config.yaml
num_hidden_layers: 11
vocab_size: 11885
rope_fraction: 1.0
attn_scale: 0.125
init_std_up: 0.0223
init_std_down: 0.00476
decay_fraction: 1.0
decay_shape: "linear"
doc_mask: true
MLP neurons of a small language model. Each row is named by its layer, matrix (gate and up: input weights) and neuron, and shows model dimensions 48-175. Each number is 500 + 25 x the weight over its row's rms, rounded and kept within 0 to 999. Numbers have three digits each. A neuron's up and down rows have the sign that makes its largest values positive.
After each neuron's rows, "fires on" lists the tokens most often at its 100 highest values on Wikipedia text that the model never trained on.

L7.gate1512:499475466559505462507478448523515491466495496524528537484458530474492489488505454493485483510499527514506516474492452509486491533487521468500493496499503505528523496509533470455476504488480481506509498509502480528498501494505505516475492509484455480504526515523516493462503494477520532524475528488473501496491543526477552461448530555477501516508463525460485508513521494505479466503515
L7.up1512:494493571505473489507511520522530480479565472477474500479540469472503557527491512475493512483562480466467527489532542550523476487543504472496496535495484480532508463526531508468507513499491503482465467520483548470514465491493501493545499511494485514501501552523542504442434482499500473510553521510522520493509439486523492485514486508475514469518451496516500503513514470542478480485509
fires on: " and", ",", "u", "–", " or", " out"

L6.gate404:491505518480477507498502534458507501467542437504483507490508496534503511498502496523469486533481491525469517456502491499492463488497485461471536480494526494515525515520511502472476540500485502502511503498533478454477535512503521477533478504515529433509499528488485524510517505536465500433517475503532499489488472491525530485482483469488498490487546493516520536498500484486493473508486
L6.up404:525509504506537496498504519493466493520444506514470495475495462507488456504465542497542498497518462478542514514512508501505504530495467511499508479492508513505479530474536473533520526509506482497504506479487463530505499514502511465519516484491550501460470520507519503486506497459468453497527458476521477533488500463501532491487514482478507520482539538524469464508497502496556529494491
fires on: " ", ")", ":", " |"

L6.gate2030:514484484473485516477523468514503478525468508501509504540524511530469504498519509495502516507532465491537527485461458492551505498490535487477484516497487508488515468519550498463527488507479549466479529469527506507506528469478492486503493485512541491540510499489530515528502527514496538513518471486475508511529520517546508518472453507543508447503506496521515509543470505469470441509432
L6.up2030:475489451498521498463498447546536461466526530500483532449513507501468484489448494501474475486504497516474493538514476478517507523523523493483497486517474495501493484500462496460510518508541472506561521489493474506525534474520490500524502474477483487519458497497520535460476502527478552515499514502541493498507463498475529470500558472452528487486525542507501529523514522497502496553515
fires on: " M", " F"

L7.gate1837:535516513515470444431516493566506508525503501503514528520507478537461517452501460499493467464500519524442509532477484498529480521469509486461479465484505548481494480463532530502484488505502538508499502530498467549510519493502515511512451486449502511471532476498475492480500529454487523502456471484487466458482477495473500510508526480504517524492517470478521504458503532520465496506489
L7.up1837:486462495493481475488532490539501512604519518527485543472503562494454497495502521516472507436503509506464503509486464469534468511462502457468480472471446464516497467519532498490583545492526521536519466486494542456527492457501530499515469504513522536525492525488490464522461527507490479504527488510466479537487487516487478518532492471471479523472469461514506497490483505513475512515488
fires on: " Gra", "ra", " ra", " gra", "ro", " expl"

L6.gate1924:495513465490531502476489506482530511522534516469511550469524508479498470478462492481491520549533483538494488470490469502510530490489521496512512490551516484507502496509491499495527492533444506491518512475504543487549546513501511489498493498500501495523548493496474508488486517558479535521499523518501502475511499527509529514478516509551509542525499496480535466498500443524507484476531
L6.up1924:507540486524485551455505479478505506478529466468531503494488481513477483490513524489529495507483506502512505542444530488478522498472478529478526493528438527505467523500443517500482493529487533488484503500527499494513468508459532495504524540527495515517486450446534515528524484483544520523489506508493492528513524462450490513513515473480516490509514484523499446520520515501505497461509
fires on: "–", " is", "/", " was", " and", " or"

L7.gate173:509467544520499523469528507478479517498526470525481522510513483507511473466470464491497479494463558496522499500526495534532511514471476515514448513502566501538492522480523474475495532522449460499511464488494483490478468547506471515503498508497485485478465533552513522509496552486462547507504534468466483494476509478472517477505478541498476541488549504485491492471482466496495516491493
L7.up173:476441537534486503470519509468521460539470495492530500487515536472482491490528554478514503448461479483484500503528538502473528499507516473505486520472446529532473500454526530493522492519529487491524515500525524483505461498486498482504508501540490496521508552533505506493489530518525430511544442513501494572498525511484522543467538528537514446512494550430494484490515511523498487511514
fires on: ",", " only"

L6.gate1713:461487534506547452480512524452483451475495530558535526519517461515497501500548553528484458508494511526468508518484534504498490524531507492515477485476523462487501472496446502485520461540552548486492491447504506493523518510517495478465459535497476486525492531527514528500459509473478490527479470488515529544518521525487510496470500512520537490545494481507518518488535521527473515539480
L6.up1713:507462489471535501519521469541527535474509511483481490521472487538491489499492440497495541507519481496523506504463503492536470482510552511478504507456481474510506483450469550492474518530560508499546497476533488494485461464496497529506492529497488493502499463516522542513484511484508529471514504521540472506525546511488521498504506470479445492495487498485489471492518546537481507507463
fires on: "′", " in", "'", "°", " of", "rib"

L6.gate28:514505473543490503472438473471538520547486483491469479498488486498488484473432481486531508479538530486523475522516519520511500476461494492454473469531504516445513494525494474535490457482507495520511544523512555503498501452473537492462490497520505553514498487538488501515496514482462542524485531502511466469497471500515513421480484492515485525512510481495549524489488494471483484529519
L6.up28:542499501523526486514479486525566507553502483492506505505493482506527531522452482479481501491479495477520497519506514512510504537483468481464475517530529514453514513488515468519502496527457510518546532535513517454541552522527530510502509525495481526449488499532495519541500504517460548519483480491507530448470482479510465437484507482457454513507511520499497540505510491496522498514526
fires on: " a", " as", " '", " of", " meaning", " the"

L6.gate1330:470490550487496548484483483484508486519504503547527525538556507491494465515508474473548482499494505513485518472520514522515489500533494519502510490498523466511508494542476481452514502517543529505535484475497548490436508498465505468499494522527511491508548525511482470496482534497508524542531466526500427502498512497477515519499528511495505496484550508517475529527524491485555492490493
L6.up1330:512508502456491489473521505555550500539478485496535490532522447521488494515482533461527464477495455538522539543517499487490454484515521531497515482519455520494500548507519457509489501506503499511551481509496502516475518544475526459510469508520534471513528522472535458538506435540507483439503478491478516487501497503451515500497482481489513502488521499535511443490510532570462528518524
fires on: " |", ":", " until"

L6.gate1925:495524506448468532520528528486487535489538485512494526516496483460497484491515473495486483483508487539506525505500477502529534506507496499513492477514514512513463493498531476505496511518429511476488515471473527482523537500494514535513509474472476480485488508501509492491534481510469488453513473479475528496492516479496549498499455543479519486479502488506506533471468465516492525543508
L6.up1925:513493490479469540486468480496528475506484552531483500466540495456499521518527455500471468500510487461488474548492505513523521459503475513507502467503479478542491496501522496507532518519513484504522499497459536496465490482518492473505491443531527514490508476502502518509538469479482490501496541476508521453457482495518492509484519492475497476506474506514504521446495523496491457479495
fires on: " has", " have"

L7.gate122:480492481512513516500505476518491510486488452500543522472556461485486467482534502490507551513512477496490466496525519507492513471502491516494522470473452488470505534463472463528508465498536519541492535441494503501475501523491507488508523442522524461518508439499477510493473541536530488512505455505515487460514519516480502503494512507493481489498526527516530504544480522500493515502470
L7.up122:502518524513441521515522485499514501483496515501481508509537528531500486479530447531537498482488476491486474517534492536513446476501485517473537511521512496500519562465479497547497480483493515523536510456503504506484500484501532524531494450474487503512471501496479526509507415530495508544480516501509504485474518552475522467534508518479517506457536519470518483514528542483520476490490
fires on: "–", " came", " first", " in", " working", " "

L6.gate676:525524484535454528517509522469517525521511502499514511515488527495520496486500484517480496495518514506519483544474474483508498539554508488509508482508526466521496485460497487557483540477539538499542526501460473537488472541511509506539471550510516470463501479427526524505518487508527495490466496517500517511509481520469489468489501486488488507498489512471505474527520509448494524508498
L6.up676:512502494514440499501457488498557509500487523492549487489497492466522491482456528515469454525499508485530509554514481499494517514537489489511520526533490501525491508539523498541527553491479468490490545496456490505520487511466516497491484527537539484541476496437520464496470523467485557490498514514472496494516478485442471452541516470488483482487468463460524488506465499469526518507517
fires on: " in", " of", " to", " from", ":"

L6.gate601:437462503529474506487523507496465469488502535522489462469508500492504514492502519518485460466498511463491517531478495555515508492442483480490494521475528484498451517544494481516507560502465519521489480487497553531512506507502516484476515491532479485506511477483526555515477504479478491503503517537509512485479471551478513515522466515550472479526488468483482470516571494522447413496485
L6.up601:474548516465511490512495524501503516493489509499504542498468543525522433487493555479516502457476500485532532472494466513512530463459513477537497471516485502525474503476512546506502505550495498476467476486496527499503463495476520517493488544511503494526525477495476482516466516501483533476467555533489486493454506509552493523501530482559514442458506523457465516484485484476487490480500
fires on: " |", "\n", " ", " |\n", ";"

L7.gate2014:481475514485530531510501510492470519496518502555522493488484501533490469514520527508486507495519473532471506462509490492515492531507566491530483495484499466535486527496451496488489478507507458491455522520495501470490479501518465478469509477518506522445450530498455520491452547483507496466483460485488484514516496522490519532489522501522532520462477450479536522511526484502505446502536
L7.up2014:530512514477524501551488552510483502489514532501529517497501492515508487475528517489477506500520504527497481502522470548497492529536476503541522451540448488503512506467504490452489540492524518489513510547494473502475493532495504490491508486489472453451505524516523535558507481500489515487498516472479480498528506513490511436501505470494525515505528488540499473494474523501496461509494
fires on: " the", ":", "-", " |", " National"

L7.gate370:479500495521494434505501487502553509492487511509525515487460495502525514507495539519470486523473483557514509477482508483475516515528525518477499485492509478526528486518496482489533500529488519507524535488481491471525530519468519470487469497486495557526483499516501479507461447502494458507503551502454514494464474517483488473515479499492539546537505499512467481472507494502514502512481
L7.up370:517503552493494472494506513454481472524537513494539484548512499530519485547556502502549473469475505523523522470504451450503532498481511533583560498487494512525516509540484504490469510499487478500485516473499480510503480472517502500505491473510489515474496512490506456511528506501509489473505504533488497518516487477479510505519531515507529531516519506508482479497487501472549495506513
fires on: " the", " his", "'s", " their", " and"

L7.gate1377:505477504519480508493478495499526514469499542499504550544544505516540522534515493473467523532484427537510504486511524451529513519494504510488523501490501520496508519498538452510507512532520531498527477501489480531520541516478509533491470514503532524519488520540486537501480519511541526537538515436496472500511454501458528489484500486517488530495497471500532487505536484504544512499520
L7.up1377:501478562504556486506471486507494494499465498475477503507486530485486504481480514477476513523475502475562495456524507471467515463468501508461482523486518523497474532525475484516477535512496481514477484568485491488465460497540504501504479463465542516523486486519519484500470507471446457490450511500506498498511499479504498535499505538463529489498516511510476496490480495456492495504497
fires on: " to", " ", "-", "o"

L6.gate455:523498501493516529470468498514524482482535484477499512508500458481541502491452493526457501493536522522472528507537484521516516493448496536493493485438517520485504494513474476493511553463504483521535452492532535504492520482484517422539462533490483511504574532492496534504490479500475496563568495466478490494513518476515504526505514539533467499447540516497544468491454494475513543477535
L6.up455:475473490531514542450497477489487530529516480503484489508494520476498480499486456499509468473489523523476553486489513485497502506494502491480499511485462502503487527485484541487522471507479538452518472464483514513448483458506514488498520558516512504480478463503557536445474480525501495561502518458496509493530538458492491479528502508486479490477547527525485502453499510462489455503506
fires on: " |", " was", " is", " not", " are"

L6.gate1156:468493501503514523453517502492480512501499522516486496504491482486546529508492498501499518474488486488479437492521516486479481482517517484501507502536511483478524487541488513501514528495485571528502501466492514532513498500530545513543514482478480488537514541499506493498507511521490525492504493477483498501566474528462496498503488486536536499531514501483481510484528568493502509499523
L6.up1156:475553488500548515530473519495508474533483471455457497523458518518507507495517537542475490496509523467483499518511497503509501510556475459522470523508495501454515490502541486507510464531468518475450503525506512542501519490499469470460494541482529494533477505484520495513480499473531536511495526461520477485505514528506495532495476553495483510483510498472535472505506503521488503476487
fires on: " Mar", "ur", "it", " worked"

L7.gate1806:501520497471515516466480475543492498506486486483517469494490515483514490503487505491509451465485491478521487479454478545525528480499491486525487510500464454471540508550473501446501470480520474474518501499515561514512494515505527487509527510499499547474495496452507498538467511526488531526513494470494468501528521539511515499491490507524494534514491478497471458472554487468524506515519
L7.up1806:494517522483501469483523523526531485488523519519542514509495510488501523539510493508478439478511496493490525482471482517504460520492497532527520521515503488505476483536484456514509549490474487468478490473512520481480452523499544494519490525508466470487478528456501475547519504484493480525474481469460479539504526474488519489508494502502517520498466573522526477499522473507494519518497
fires on: " the", " in", " of", " on", " with", " |"

L6.gate295:480477497509464499525476475523494535495496521479505518522516572502481536466514498513467470507499477528457510508522499499510467464487538525492467525584499484504530483512521468477508521490480497477528513518504478515478462497556482481481498505488492500498539462529479488454489494486478541551499509501514533498547504521507512476483468484496502444504528522492521517583441536489476507437500
L6.up295:513477501499536477492552535470493543445501519539521526505497455508520504541485505521527500510480481489476531509460540499473506467473507499487486537495504523536545468466522478484505484482496552462547489486447489505504499495491499553505482485500500535445510461509499501480478469508497505519524464527504504485475512455502478502506501503510438501492499499510477490499500468504506516555465
fires on: " a", ".", " of", " to", ":"

L6.gate1832:531509520540477526541519483494515493549491464472440488449551509484479486485486527510487492523497495500565473499498515467518509466493524508512476502498532489494514533509519518486484504512438535488477477508514517508473482489461438496515515498539504477529496474494516490531500508515496490554533521539503516529475495545468484554467527473503512483573559486510503530557515525495486541511510
L6.up1832:501526507484526472519524518526530508444467491510532494540531512474531476494493548540518482546506511481532495490512518487500512509454491494485465525502507511482507468487485474500553494480450494517543513487524503461531517537523515481482507500447523512459484507530480483515540499507460485494508485522473467479478514511518495473516518513534553466533493543504576545486541484478504500485490
fires on: "-", " ", " (/", "|", " July"

L6.gate1851:510513462509511508455484481493515499556546463473505488507499466507518518531505453480511491461499511519466512474481507523522466509540495488500507505491509512469510465509499505468487495494532482499507483472496529515519495450534473507495488516526412500481496557494523536475532488442507466517479514487479520455544499485470533512451541492510498429467512458540504546499510519522478520523525
L6.up1851:502489477471461522467513496453466582532500488501460515496485529552506522523510484509484517488527493493481505465496512489563482508516491535484518497512509494504476505461519492440508503547534480484508489520478471490488477511518487552498511499514481520555488473512517553501486508479472483543499490525580495502442498509468516534492488492520516470526487517485472480490495501522473494519561
fires on: " of", " to", " for", " in"

L6.gate540:464514537550520483504522496514510518470445488508451482523521525478534454483514511495503533438506518511514496540507515504501522541469452508492527455468505507507456478464476467478508503545516491514476501512505528504494464505522509490526511483501507513523502479456477481528526465503474467493463449539521510488505569474483457477502488498533498538438490527508525471564539472464479495472499
L6.up540:524471502520508476440474495508537535498438482501474502491512497497501493524516488458522565472508535493529530509510499484496500499518454503423498505458535520495538471499473520509531514498504520528486492549505534515535499488507517483480468501489521495487465528530570489474494473519474500498502504517488586446512474458487511552508511483473496516530465513504445495506478501495476492502449
fires on: " |\n", "\n", " |", "|"

L7.gate292:517492511497520514479459495500478475509515501546499523510490482518512514511493499482545496509510505559502485514520462503486534545529483508552520469479500501445497563521512482509549508483467449531522497533525512482500475466471534478540475493488482534515507495513483493492489536499517507503476485520520514485460486479505506463559552480517517462477517480482507518498473478488504514515472
L7.up292:532510558521500538534536477498527481488529486502500510497499469502518492473447487521520496473516491558501538472554497502550449474509494457516498454522501520517526465496524484474547480494499542509479526508523520512540514449505488476485523480486445452524503503547484512493501476509475532448485479494504482502450538489503497487497570507466535500502524509504512512468510529458514478457491
fires on: ")", " ", "."

L6.gate724:497517490534525559485551506501485473533477516491494534510498523464475496500472503496543508492517498438495498449487536445483482460469454491528489497473559476504527473477504463496467464503484513478530458475509499513496526473518453509523519477487464481547521451503479505482491499522475518514491506540432471487480493495546528529508491537511483474512515511486481532522520507520485466487452
L6.up724:491490477515552497510522479531491473477427544518474519465494497516494489478475518510470500475512472479508474510504462498471541523475512503461482484507520475499536472495508483468524486502562462557504498525494501509475508440494497509499464443554505539484510495501554515508544496479522537475507517501496503480552535525460494488482519508481493496535468489529469524467498473509490452519501
fires on: "m", " M", "-m", "K", "erm", "-p"

L6.gate1254:498472519476468466479472563512516498512490475498461516503520522467510519491520507494494520527490516496482511496498550532513517449555483487501503462499496502536457507500497456537506436461444493449502520505496513552495471520530490504510492442480482403480519495560514479466471530519499514508528523480489516547461476475505507542489509488509449487488540497496536449517485518482500522506523
L6.up1254:467465482521459493465498457525470455561520478503488527500503502483500468532525530496506510533488500459457537477482504493477496480477478489487468501500490529488449466497503516547500449464463538510558506468485514485491499527520481466516499509474494475498500494473482483503474503464500517484466439498482508510502509520533526518482517578509496562502471519479511501484484460497468528447479
fires on: ",", " (", " as", " include", ";"

L6.gate444:423477528507466488472459493477520525489422497505503504487499470480530508518478460471512495513472512524526504449540507482483539514503486524497521469496480471485493473510523463483564481495477456499489516522515484506464505508504490515530473498497509484518529492529473483508448531467482524522468493488503514514515535497496546518538487514505505516525508434508505491474480467531533510537542
L6.up444:481480556447482485496523488516500448395457509524495475471436494516503531495493501523465465473448496473525514473538472486500532498473532463487539480565464460516528497521496473540498482547521509478531500524491512514476473511473495535538498508499515495484498517530482500489481534499491470488521506549501486516479477508455525524458482516473517443515489507498483503515479493506482487489527
fires on: " \"", "-", " reg", " for", " ", "–"

L6.gate1868:553525516515501463458495505498506491509504489500516468498471502534542501502503506524492541481495491512495436539520506496549492522471481548484480528515517517536512477435459515525514531516480551483537543484484506537489531513504503470478523493523488469480461473513480465521539460541504503495553470511528511500491496484513459441447466507542520525532473503450499435505523517469483503525513
L6.up1868:517510516507505496527502513474452507515518513478470486483515520492504514501479494482518520493509466479475486515486520528492463480524482485528483543538514522536552478511498483476498467466514497484531496492489504509525480483515458510478518484519479495504503493537558490477476550504469513496503500508480519459520497536470443476497471512522503506504500457533544497488456523492512498488498
fires on: ",", ".", ";", ".,"

L6.gate937:507502467508508556505525461523513520478513468566490509496535482485457508498507516515487477477490470542489508532499453487491513501491515505532472479470455521471507457503525496465534485505506499464508518526493494520515575522491507523505509507495498517471459457519550511477527544520522521516508463523518515532517469476493512490530481465502525471524512536492474481529502484517519495519470
L6.up937:512528482490519490472524483454481516499489528523489507489503511503497502526529490525502507454507515538527517515475501481432550452488461486490465502519508527507494525482512492474490479496505494485546515501464514449544530530537526536506443463510470523494543510506485513456549498502503562508464493508448484488537444472484486519487487501512517537460492491563527526507490454460455483491500
fires on: " a", " L", " W"

L6.gate1428:521523493504480498464510471507500494490528470486532495487512513505490480518523525490469485485536500488478527527518503496492512479534500464542496518515496496494505545474546489508506502528469503460494537493478492498478483497477521463511450549490497470467482495505454501522500516498483535494493521534497503471533471470506476470466528478474521487457476545506524440518537475507472549521500
L6.up1428:477511523522493524499518502500505522492514463505507516475480499507539505513546485475543498501511469506511526535518527528479473451524500470476492511465469474538507458494545496488499478513536468531487529451457481456511487493499497487497492544506502502446496484445468467501551480505493478492501522494483496490595521480454518489505487541498496519492489530501535540530525462515510494518490
fires on: " the", " of", " in", ",", " for"

L7.gate579:509512534488488470496499495509534543446489504514539517492498510523512491545491531467496502480476470531542498495488483504498509549510477506510559503493492549553496497492519460507499471496532515485467463510472495478487506478539485517532552500478505470498495525468508484530490504491548538500466523508509483487477476492501492492487515464494521510520493504540471517518501488498500509510447
L7.up579:464500522526478473523523461504525507522508517543504532476491468506460467469481527507438497471538494501529517511482510485509508508542462506529478549537473505507536470470502471507506467493498484522506481494475533511505484527500490509468540499524477514501448510464546517502462504488499474508485482453476509543514501502497466499497510500498498519498521489511512497502509480509478541575513
fires on: ",", " to", " and", " in"

L7.gate1007:497507516473466514560478500494540477520498477503483511454521514537504443493471494495499513506532496517491535549506534472501494464459512481492525508518453459496495503506495519503518565531491471465512500538456505543487543503512505485529503543539495515515483472477513530510511493476471556457526503465462492455500479482531463516491493479489488538449507482484520515535509494479501485506489
L7.up1007:453459490478490486481513514497525498503479500522488492520456532496500522493476496496490535482450509492506464528548482499449502502466502508504533487516497478492490479524520471523514474493498488522534493478415515527459486535506535497496501463498500497504484517495511523476498452481478515471517457497480491514486505465457533485540506471498463532513522462499498499527494488500531493515487
fires on: " ", " on", " from", " in", " rep", " |"

L6.gate1494:501466513546465520478526500525491501494539503535522520512472479536475475486461551511465491502519544482503480534530498536486448497501533515500468541496488488507475507482476493508523510495524472520511529551441511519468511521513486498532537538516500501498480518497508499502505503533531516537515470474439490504510535515486540489471514498523537509527513504453480496479539470482501472504465
L6.up1494:486515480502505504515504520446467473483498494506512504526490501496483484506528512490549479475543519522502506538494502499500455556532516455528494514479472470496528554434491497522507490474465534487554515507507515514519464510496502473480494528509448504503521509534484522458507516527478516532497493458523537466495515487489497551515503521531483496511528511514494505481482502540550531521437
fires on: " |", " the", "–", " until"

L7.gate374:531459527469481495469487517473537491477464526501525483470501504488543505520499515567550533486510523514508513490480503499489554515476510506477547511500532504504554488524523483487493492488478525492532512526540477532535456508487490509540525514498554530523511502497482544457529482504508521482514462506500514471523512554511500515546534518523486505520521536514453464487536502503441520481524
L7.up374:466497524511530519474493477485529493518482509513494468503510503533488496492487509510496510509466520535501562479492472501486550502443452468478507510526541493556515462457471489491550490504517469467516553500521505488466495522497471549519470444496498522492472516459467483473509530514468488471490486475462529504488514521498464457500495504507480514530456516501487515502461492524467510499499
fires on: "L", " Z", "l", " co", " most", "z"

L6.gate349:485500473513503503456469498498523497523525445521481524493501518477506532494467494520488497475469495506488520539530493531555504487508516495555500534525533458461500524512487499503489490496514496510460574478480497477531485505505539472536511528538479470483509492541485478475524490489458510502523531513477532517558519508503486468475505504462488504501482528498505495506488456474484488539510
L6.up349:466460513489525511452535429534501489511525427473495524533493472451533478484492480499455497495529472518509570512515535483507501495486479509517494481497519460486527493452492471500499489480497527525456514502520519535492495516541509493500502503528502481510466510528489483519508480524476489513501522487491499484519509537488478493516510553474570501532481491490520531493494510470559488423460
fires on: " United", " of", " U", "x", "-", " the"

L6.gate802:465509502501492483524459553489487480522530495513529530489516491478518507483511448495545490488555514530491525520445495496464499499501564504529497518469553519502432515556458502518495481497490474487485498458478546493460473467546519484528465556516469461507482491532500465520483492496490517481489503513541511479492462518485519502493532501470495487508505523470506498494526470547474514513492
L6.up802:534528485463489450511501505519528572476466499509510471504516484489509462501486541484547504492551488508509560501496492483487540518491495448482499507499516514468511459506514503463510517522487473540513514483508491476505497497463531489468511507476496518527495497518468484548485496523473464487474514472497508511542507470533514509505493485512486512451513533490537526508516470490499485499492
fires on: " of", " the", ";", " ", " &"

L6.gate1240:499468499509464470539537455503541525537517517551523536500511472515501489543515498534473496507519480543456453543492531514506518524519513516517526476515486508480464473526480472565514500509483480487509481506474516507475488524485496511501484509458467473513504473497564528517463482510474510495472467565522532483509528506449496501513488499480503535479479477520501506483476498501493493542501
L6.up1240:529480524517511422515458525499500458471537525477488508527471515534499499445513502511495474446505520503492485503512499497528492492510500497504515523510538482496511477525475488509552465500523499515524511500525526546498498504512472507488515452493503511514513475496491509514516467540536486487510525513482492528489537470547495513529474508532472489477492501501460469491504510491498473516509
fires on: " the", " went", " by", " signed", "The", "'s"

L6.gate1160:535479543514522501486507517484477477499527488521517454488523519519546514503473490467521525499438489493475518462494496481532480523535484517493514483474532468496476495469477500453578480503500487480502439540480464489511509527475517461474476524515488520506516509496482497491503489488544436505498535518551498519518477524501463542458574510490505466472511543501522486514537545504508513459485
L6.up1160:487499543513509485525495472476525442491522560538487519501512482494537493500499511476481512469476510505487474489503511513539490490530489499477474463509540501517496464490507487530556515496481481517492482553499416496509482493489519483520554484514458542486502504525491494510490473528518500509488492493479489499488485477474532476494509521508541519478505497526443508491504510552517517502486
fires on: ".", "ium", "on", "ia", "cer", "ion"

L6.gate1904:479491507500534507495445484499512462529509486525482436519554502501514540494457434491530518480505532502463543514450480529507511518541498538493471482544501534454489502492502490497483478491496459504487524507502457471499484532547514495537487494521474495510498512525465489482450469515479437483526523512493544483481518491508534499480521521512457501546507519503488518523493512478473526497506
L6.up1904:536515468540530521508500498496501495459511499533476520490531476513545498498478506500496508476476553467522478505517491514498455497471491488477471488492488507504494502552518485478504477530475470501492458527495490490529484467527474500465492553505522475514499449527503549562488484491511541489485506538506503474527502488483511504504519469470507500520515457528497499493493470527505492494500
fires on: " made", " make", " ", " making", " did"

L7.gate1822:516477449470485525549509507508504531496507513480491503493500458551501511494537494543482514482490486519486512492458517500496551492504488496531484460456525544487518489530550553501507509468488510517517506484542509451482504521498519544504551485506487497494536500473526490529513511482489531457504510498501496502493515536465489504521506514497458557544462476516536451465506504498480480525543
L7.up1822:525472494494476505496478535545560531460521495477463468485512500506450523499473474503538497527521468511465508511445530472488517537506500471545527501510439520470482491504442525506514539469482511508470463488482527486517526501438476469485490473565542495497498487493487445520517467485520503555491472503481514494485475531471493475522500490508516519508472499503483475495545525489520478532536
fires on: " |", "%", "G", " ", "j", " ("

L6.gate1658:491503508497559536544526480462493521492503519535475508445526501492507488491494539500498488472495491517496534485487521527508507507467463549473524505534512507505513518463514452504496509486507480478499509484501494495506488460498480476518541527487526479490460477500540489461485510469525503451474505505518473495457504531483504482472488520511481496454507471463480544494470480508518524549507
L6.up1658:526479500499496509494465533526491472519507499517489455484520498475483530458470524562513503490448517490495470457476507514510530518482506477532497489495488517455501441467502563515493499473497491489504473459471548487539513510450494492502503508490534492467500464525556500474481521515503520501523512518498485456527496526508519495429533487502480495474473442548485494520558500555494563500510
fires on: " |", "|", " record"

L7.gate1540:541466495464479488486514521475520464513529523482466526502521496477525460485506509473495474501516527489444535487463495499487526530523546497493515492525480489504523536500533486488516482507484509451496528493493476524490502484502514511524486501463516540510495541512498468518487519511498554524526523492499464461479455465481507458506511498483524492521482514505484523519514517536484528516471
L7.up1540:540511495535520517474484520509501457475563456495504483525517499517495463457507499498493459492491493500440516477516488537469482513501471476501528530497515504508470476435524478497484477462496533466483469470489491483507498483477490539485548487500537509436504487518479504491513511537519490509507519527516485510463513514490511512486517522434543476512497507501473445534506495500489510492475
fires on: " ", " only", " no", " about"

L7.gate857:517507445477513518525542533510507470518553506491493478470535475473513499458538505554511506470509498441517499486533494454513461522479499530500499504559487460472515509540509493491511507484501485477509522484515496554473475520488449490493508451454519504502473485502468474510501506500489459512476480513499491520475470538456524494488543479555504497532504530474532583450507484504502547500505
L7.up857:487526521496474529507441482508524486511504515476534523500525547495534476522510493498494556522523556508487531481548477529502477517490480466480519464496521509492524538493519496449520485496502526494506499499500489486539554516506510492509530560454490494472481500489554506487520510506519558530499487503528474494485519475517483549491494464512501516535491512490472502510486472509473454495564
fires on: "|", " where", ":", " which", " (", " "

L6.gate945:501515497507450523517540515465547492478507491518517499472496518512502484524499479512468463494520501513508495535522425527453485487497491499500530530525495480434495527515515467520503487489503458482459476520467550479531505527499495486436496471517517501478524528486490482494490510476486497500490532451517504452488507476491487498494452495564513558522499525499471510479510507504482471464525
L6.up945:516489483485477471523478527526511510501506512504517511501427482470495451483478511520466466528509506482468484467496540520477466511517513503503557491523517528495522501501535498510512519497452522493467523490492493505497514497519506475490468473499497487467530462460499504469560530506452528533488521507506527502500472521509509508505518483508524468487484535484507450474483476507452517529490
fires on: " in", " to", " on", " (", " by"

L7.gate258:544525517491459442513501498468497474433516516456498504529476543486517495487505505509484512477491528506508517526495498564538548505484486505468509516534515488546510475456462464500482517494534504526499471544479509499519497510501507483469502486439510493473482485506454459508503530516521502508482482457525492517514499533514541482509522548507498569489541518476509531463482510475511515520496
L7.up258:518531485529419500507505507463464484459490541507521504493483511474480530471476509486508542491484509510522483476514481493539502540475467523488529540485501493505489505508493523508507478536496501526527537487445488498523442491505506456444541498516486431497512493530512455479531493476472519551491512504503521487517503502532479425490531510510484504497501497504474545476458483526536492500519
fires on: ",", " (", "("